config.toml
activation = "relu"
norm = "layernorm"
norm_eps = 1e-06
optimizer = "cautious_adamw"
lr_mult_o = 1.56
MLP neurons of a small language model. Each row is named by its layer, matrix (up: input weights) and neuron, and shows model dimensions 128-255. Each number is 128 + 32 x the weight over its row's rms, rounded and kept within 0 to 255.
A block is one neuron, or neurons of one layer that tend to fire together. After each block is what it responds to, as a language model described it from the Wikipedia text at the highest values.

L4.up496 [108 116 145 106 106 135 163 167 144 125 151 128 128 161 200  98 170 131 142 102 114 123  79 120  59 166  87 128 127 128 100 162 130  90  93 158  97 113 175  61 165 100 143 100 102 154 181 149 131 121 115  78  64 101 125 120 116 112 114 122  84 149 163 189  78 155 124 138 129 132 194 134 190  85 183 135 170 121 105 175  97 146 116 185 104  81 111 115 124 143 100  67 153  67 137 135 123 114  85  85  93 147 165 147 168 163 152 147 136 110 123 143  99 159 105  97 114 131 130 126 182 145 113 136 133 109 122  82]
L4.up587 [152 166 146 133  71 159  84 202 131 107 152 133 120 164 155 120 136  26 108  80 122 109 113 151  82 105 105 117 116 152 152 168 125 148 146 118  62 127 127  78 150  97 120 104  85 131 102  92 121  80 114 121  88 134 126 143 116  81 185  48  93 177  94 173 142 110 137 198 101  94 198 170 183 143  96 125 164 160 112 114  97 118 136 141 173 106 120 151 102 135 103 147 161  97 151 120  98 179  97  70 105 150 123 136 172 201 198 144 111  87 139 142 102 153  92 129 196 130 161 128 143  84 139 146 123 109 126 103]
L4.up887 [142 134 111 114 142 129 115 125 108 189 104 126 148 143 166 116 153  53 136 129  85 105  60 105  99 134 125  90 102  97  81 167 180 138 109  79 102 213 152 156 118  79 163 121  53 168 108 161 141 110 114 122  95 142 127 114 121 103 164 153  79 103  85 217  80 173 153 140 201  85 143 127 149 120 120 154 144  91 186 163 109 162 128 184 134 153 105 112 127 113 124 100 180  73 133 120 114 165 130  63 131 105 171  91 106 134 111 150 150 128 139 133  68  20 116 115 162 107 143 152 158  97 140 132 164 158 145 113]
L4.up1440 [148 176 205  99 111 158 159 107 112 115 145 147 162 137 121 146  91  70 129  98  83 109  89 147 134 136 111 162 145 107  93 124 131 151 120 162 107 120 135  91 112 105 156 156  83 185 133 154 141 141  96 150 119 115 110 179 119 129 156  76  69 117 156 158 122 190  99  88 150 159 138 143  92 129 144 206 119 238 139 132 110 160 103 176 108 149 122 142 112 149  92 127 163  56 144  86 140 163 211 123 146 112 135 111 133 101 106 174 108 166 122  81  98 155 124 191 122  94 143 140 178 127 154 125 157 145 104  87]
Responds to: Proper-name start words

L10.up1507 [135 161 146 137 140  71 119 140  76 188 161  89 156 182 145 114  96 124 158  75 115  99 106  97 120 132 166 152 139  58  94 138 128 120 108 127 107 125 110 131 130 114 176 190 137 102 121 176 132 105 124  83 129 145 166 143 119  72  80 159 131 131 165 130 126 144 160 185 149 149 152 127 102 162 132 141 145 124 145  80 108 110 105 150 170 181 117 105 121 111  94 137 130 152 150 148 159 129 177 135 106 127 153  84 123 137 106 179  86 138 126 104 106 127  96 108 111  99 125 142 129 134 128 159 140 168 161 170]
Responds to: Place and name pieces

L3.up324 [149 146 116 132 160 103  77 171  79 162 161 157 155  88 142 181  77  29 150 128 138 103 111  60 215 113 130 120 161  66 152 113 101  77 176 124 102 135 155 168 145 141 155 196  45 144 123  77 180 106 160 125 167 166 136 145 134  38 136 162 128 124 141 106 113 144 132 102 179 253  90 118  70 117 146 159 103 109 153 118 143 159 141  77  98 119 155 216  83 154 129 100 102  85 100 169 161 114 126 170 148 108 118 109  96  75 124 153  67 114 112  89 142  98 152 156 129 160 134 142 118 112 196 121  98 134 139 120]
L3.up379 [138 186 141  25 137 120  51 108 110  87  98 158 155 129 116 133  80  88 154 144 134 147 118 137  92 131 142 140 122 163 101 142 113  88 176  86  93 117  87 168 117 133 118 139 135 122  69 178 130 146 143 170 184 163 146 133 133  88  97 128  61 116 124 142  40 143 148 134 150 192 142 177 134 112 127 163 147 137 114 120 153 134 124 126 121  86 137 142  99 139 116 116 133 121 121 164 128 127 108 117 165 120 117  72 135 114 111 156 138 192  87 117 155  67  72 244  77 122 104 115 131 140 134  94  69  88 190 127]
L3.up459 [127 138 127 114 182 111  87 115 128 105  77 110 203  99 120 144 125 162 131 136 148 110  66 164 159 153 162 161  98 129 112 155 155 116 144 122 174 153 118  96 136 152 123 148 144  64 105 167 156 188 176 232 142 155 118 120  80 150 140 123  90 102 134 166 117 153 143 100  79 135 163 220 140 104 132 113 130 141 112 151 110 131 146 109  95 100 145 152 124 142  97 132 103  96 139 195 106 105 148 176 196 166 137 126  99 135 156 210 121 117  89 142 146  87  81 163  97 101 108 139 132 187  90 146  63 101 152 109]
L3.up487 [112 119 147 141  87 143 167 110 111 113  68 175 167 157 149 139  90 126 122 151 168 135  78 173 174 170 175 112 164 123  65 125  90 158 148 119 108 136 130 100  77 153 145 142 125 126 110 110 162 118 141 131  73 134 117 146 112 128 145  97 148 201  61  90 150  72 133  76  60 145 171 105 110 163 187 158 172 159 222 120 147 156  98 161  45 108 108 117 166 123 142 143 135  75 112 135 117 140  96 193  67  68  92  89 110 128 163 154  68 146 121 141  88  87 193 104 188 144 131 112 110 118 117 109  68 104 130 141]
L3.up724 [147 137 159  98 166 160 114 180 147 147 165 147  94 120 117 142  71 112 117 134 112 102 130 108 129 119 139  66 120 200  59 147 163 133  85 134 135 220 119 153 136 161 127  77 152 147 113 161 124 102 103 160 103 130 122  94  96 135 148 182 130 155  86  87  54 144 116  97 184 162 106 157 153  99 152 122  58  97 141 114 124 170 175 121 124 113  74 148  80 114  88 162 144 157 132 217 110  95  93  99 164  74 165 167 151 157 111 161 154 135 115  99  95  63 103  91 142 142 116 127 139 166 117 114 151 118 118 115]
L3.up774 [134 169 123 144 102 141 137 167  95  91 133 134 119 155 140 177  98 206 129 140 140  71 130  81 119 145 131  70 139 184  82 153 154 155  86 139 153 102 126 115 117 102 115 190 136 122 139 145 113 155  98 127 114 122 147 118  66 147  92 143  87 106  98 137  51 138 136  95 165 109 113 124 133 113 148  85 119 148 148  97  89 132 117 218  96  87  80 105 123 136  92  88 142 137 141 169 128 142 130 178 177 116 131 161 183  82 179 148 100 179 150 152  97 110 129 118 157 135  81 113 166 158 117 113 109 129 103 110]
L3.up1102 [121 179 162  72 107 105 119 154  54 136 147 134 162 112 169 152  54 100 121 175 156  88  58  89 163 145  85 143 120 103 153 151 151 145 120  77  46 169  94 163 111 161  64 121 147 109 153 173 136 157 100 199 122 138  72 110 128 106 117 162 112 117 157 158  90 152 113 144 131 144 123 214 109 105 152 172 122 121 109  93  59 115 120  60  95  81  97 149  38 104 133 127 113 150 115 134  97 117 121 201 111  98 148 121 143 137  75 132 129  95 130 123 131  51 104 175 150  97 120 158 147 143 111 123  97 128 153  83]
L3.up1138 [100 181 129  92 157  84  95 165 134 134 161 180 139 154 141 149  77  86 111 123 133  86  88 126 172 115 128 108 107 152 128 148  91 118 134 130 144 160 150  84 114 134 117 176 133 155  93 146 173 145 161 199 112 170 135  85 108  89 117 108 108 120 189 162  59 160 119  64  56 183 138 173  93 103 125 100 163 182 113 104  76 108 155 139 110  73 103 134 102 134 112 148  87 113 107 165 116 111 140  95 186  96 166  90 163 139 166 166  80 129 112 122 124  39 125 186 132 109 118 167 109 132 130 117 123 106 191  75]
L3.up1177 [135 146 155 105 132 153  95 129 117  97 135 159 157 151 114 111 129 167 114 124 146 119 153 155  51 166 147  92 174 132 129 147 209  88 110 109 121 164  97 201 106 144 139 174 100 165 159 111 138  53 137 165 152 100 125 158 145 112 105 148  72 105  80  87 102 176 101 125 116 118 172 150 148 100 113  80 148 120 103 104  38 169 152 129 142 135 118 114  83 104 137  66 177 108 184 141 118 182  46  53 177 145 117 149 139 109 148 152 107 126  94  87 128 170 116 156 156 126 140 155 144 124 124 112 106 124 114 118]
L3.up1208 [117 128 119 166 181  93  57 104 118  94 133 175 146 121  82 209  96  80 139  82 148 120 153 135 180 189 157 123 190 134  68 130 130  92 153 122 135 155 127  93 126  49  83 157 128 170 123 109 143 173 194 158  99 162 109 150 139  92 108 131 163  94 118 170  51 132 157  83  78 176 134 125  23 107  91 113 211 179 168 149 139 140 133  78  80 164 114 179 138 134 145 174 100  43 138 139 135 133 129 111 185 109  94  93 117 149 152 122 138 133 135 135  80 109 145 127 114 113 175 145 103 120 140 160  76 153 138 158]
L3.up1227 [141 100  98 107 168 127  61 192 104  91 120 166 189 126 104 168 112  90 132 162 137 137 135 193 234 156 143  96 157 135 170 107  65  62 133 168 120 176 111 107 114 101 124 187  61 108 118 130  99  94 119 180 124 168 157 111 121 129 166 191 174  71 187 141  85 103 121 131  83 169 118 182 145 123  98 193 174 126 112 108 108 131 121 123 178 122 116 183  56 118 150 135 127 131 101 149 120 130  82  68 121  98 175  81 195 126 144 126 107 136 115  97 150  80 121 171 101 114  92 113 102 125 130 129 150 134 163 120]
L3.up1429 [133 184 125 112 110 147 116 167 121 115 131  82 113 112 166 156 145 156 115 145   0  84 200 152 158 173 159 129 135 126 123 115 135 174 104 169 128 129 110 173 183 171 114 101  56 136 129 128 111  54 127 115 151 128 135 122 102 145 115 173 169 184 136 162 128 160 145 121 169 196  93 181 106 128 153 174  84 103 144 102  87 137 171 121 140 153 138 113  89  95 139  73  99 135 135 154 119 151 150  64 189 124 133 149  67  88 109 192  98 202 141 137  21  66 104 133 134 110 117 134 119 137 188 144 126 138 108 122]
L3.up1438 [117 170 210 126 106 125 132 215 117 140 192 132  64 133 103 134 117 114 127  75 122  67 115 149 181 199 134  61 126 137 108 135 158  76 143 129 102 170 165 170 185 158  70 186  83 121 120 134 136 167 101 144 132 144 135 114 107 126 144 143 130 157 141  77  94 146 131 151 190 144 146 148 141 143 151 123  97 130 130 131  36 135 130 155 123 132  94 114 127 113 114  87 133  35 140 168 116 136 104  85 150  94 163 148 160 105 118 121 104 214  93  66 133 150 111 145 182 112  85 140 178 124 123 145 134 156 121  92]
L3.up1442 [ 91 158 170  66 110 133 123  73 146 125 152 120 141  68 201  94  88 132 141 146 140 100 108 133 196 153 105 109 113 111 140 116 158 201 118 157 100 115  77  74  96 129  27 112 158 115  94 140  97 194 190 140 141  96 159 111  81 142  99 120 185 167 130  65 102 127  86  87  99 101 152 234 143 167 109 179 131  98 103 125 109 103 139 169  85 166  69 149 119 125 119 120 170 158 118 126 120 104 112 149 181 111 158  76  87 134 144 179 118 132 128 156 114  96 114 150 164 146 115 182 175 148 137  84 136 133 161 114]
L3.up1462 [120 119 112 101 163 124  86 146 110 100 123 121 157 115 108 178  47 188 132 114 150 116 160 108 132 155 101 168 123 131 141 140 140  95 133  80 131 207  46  89 136 164  44 122 169 123 119 167 134 126 171 206 162 136 124  86 107  53  91 138  44 116 151 165 102 149 132  80  89 194 181 157  73 118  90 114 112 171 123 113 139 176 129 120 125 143 142 203  91 149 106  82 144 129 131 160 144 104 172 156 200 133 144 119  69 121 165 162 129 120 103 164 147 101  94 131  95 121 136 104 122 172 140 154 138 129 225 115]
L3.up1490 [121 178 180 129 148 121  74 178  94  88 115 147 196 137 136 135 123  92 112 109 162 122 113 119 128 178 155 155 128 178  89 130  74 116 161 131 153  94 112  83 127 170 155  97 168 105  87  91 132 139 141 217  89 123 145 110 111 160 102 167 123 179 120  91  46 162 128 187 160 147 160 153 165 137 135 149 132 152 138 146 125 150 143  56 112  87 130 152  84 128 129  79 125 148 174 133  76 144 131 124  63 112 128  91 147 148 191  95 136 186 116 116 145  75 126 167 115  91  85 209 128 139 120  82  64 126 167  85]
Responds to: Country and field-label nouns

L10.up623 [117 107 143 104  87 126 116 168 158 148 117  82 183 141  93 156 185 120 129 104 109 142 175 122 131 121 141 101 125  99 198 178 116 132  88 100 122 114  89 104 172  85 125 201  74 128  82 170 150 141 123 131  43 119 182 140 134  88 138 159  62 117 131 156 204 144 101 123 144 132 144 146 107 106 150 143 126  98 148 150 125 128 150 132 188 112 137 145 117 128 135  85 171 112 194 104  88 164 146 110 146 125 183 173 147 125  90 153  92 113 120 141 165 108 129 116 165 116 113 130 136 129 190 153 142 107 129 130]
Responds to: Compound-initial modifiers like US

L4.up17 [136 118 142 165 125 118 131 138 149 180 110 100 138 187 113 139 154 182 111 140 110 144 109 111 177 105  86 148 153 157 156 160 221 162  80 136 120 141 124 107  99  99 157 163 183 160 134  80 128  22 118 130 135  75 128 116  72 136 223 124 173 136 124 114  96 103 132 184 132 102 151 136 152 140  89 148 112 184 163 116  59 203 109 148  94  99  98 131 113 111 128 113 142 110 136 154 123 141  75 149 107  98  77 160 111  92 142 221 125 139 142 133  80 121 134 104 118 119 193  96 167 169 142  95 140 128 143 117]
L4.up869 [113 199  98 168 163 174 132  93 114 139 131 112  82 106 179 154 181 181 116 113 148 144 153  76 138  93 122 130 104 119  93 119 197 155 118  38 120 161 197 144 151 137 120 134  99 168 134  98 135  95  85 112 139 135 166 102  70 143 213 160  92 128 142  83 145 200 197 139 170 112 122 107 183 144 161 107 151 147 139 100  95 173 108 172  98 158 137 163 173 141 154 127 148  67  87 132 160 157  45  88 201  95 164 140 182 124 111 107  77 133 148 128 121 105 106 195 142 166 128  96 140 160 114  92  95 129 138 116]
L4.up876 [140 136  87 182 136 124 147 120 136 160 159  71 111 150 128 160 179 179 127 134 137 128 137 118 140 124 146  76 127 145 114 145 179 231 139  94 136 131  89 126 139  63 129 161  77 129 155 134 102 124  77 128 160 106 168 117 131 151 181 135  79  47 183 143 119 198 121 162 189 176 126 135 105 117 158  85 137 110 157 151 107 120 157 116 131 148 112 149 112 119 126 112 138 103  72 169 165 168 158 139 141 103 158 110 144 106 119 142 114 136 164 124 128  86 120 207  81  93 197 117 121 112 144 108  78 113 138  72]
L4.up1069 [147 161  67 138 186 173 155 109 127 166  76  94 111 118 140 164 176 165 138 150 108 157 153 108 168  96 127 128 164 137  74  81 159 135 120  61 105 143 180 132 176 165  86 143 113 124 117 124 136 119 135  70 158 135 120  86 127 196 209 220 124 128 125  89 116 192 141 166 135 110 157  99 143  72 122 104 145 162 144 146 119 135 123 131  66 133 136 171 155  84 107 170  95  77 102 117 182 213 114 119 171  68 102 124 121  94  64 134  74 167 152 132 111  99 154 157  83 149 142 125 144 131 110 126  91  77 110 172]
Responds to: Word-initial capitals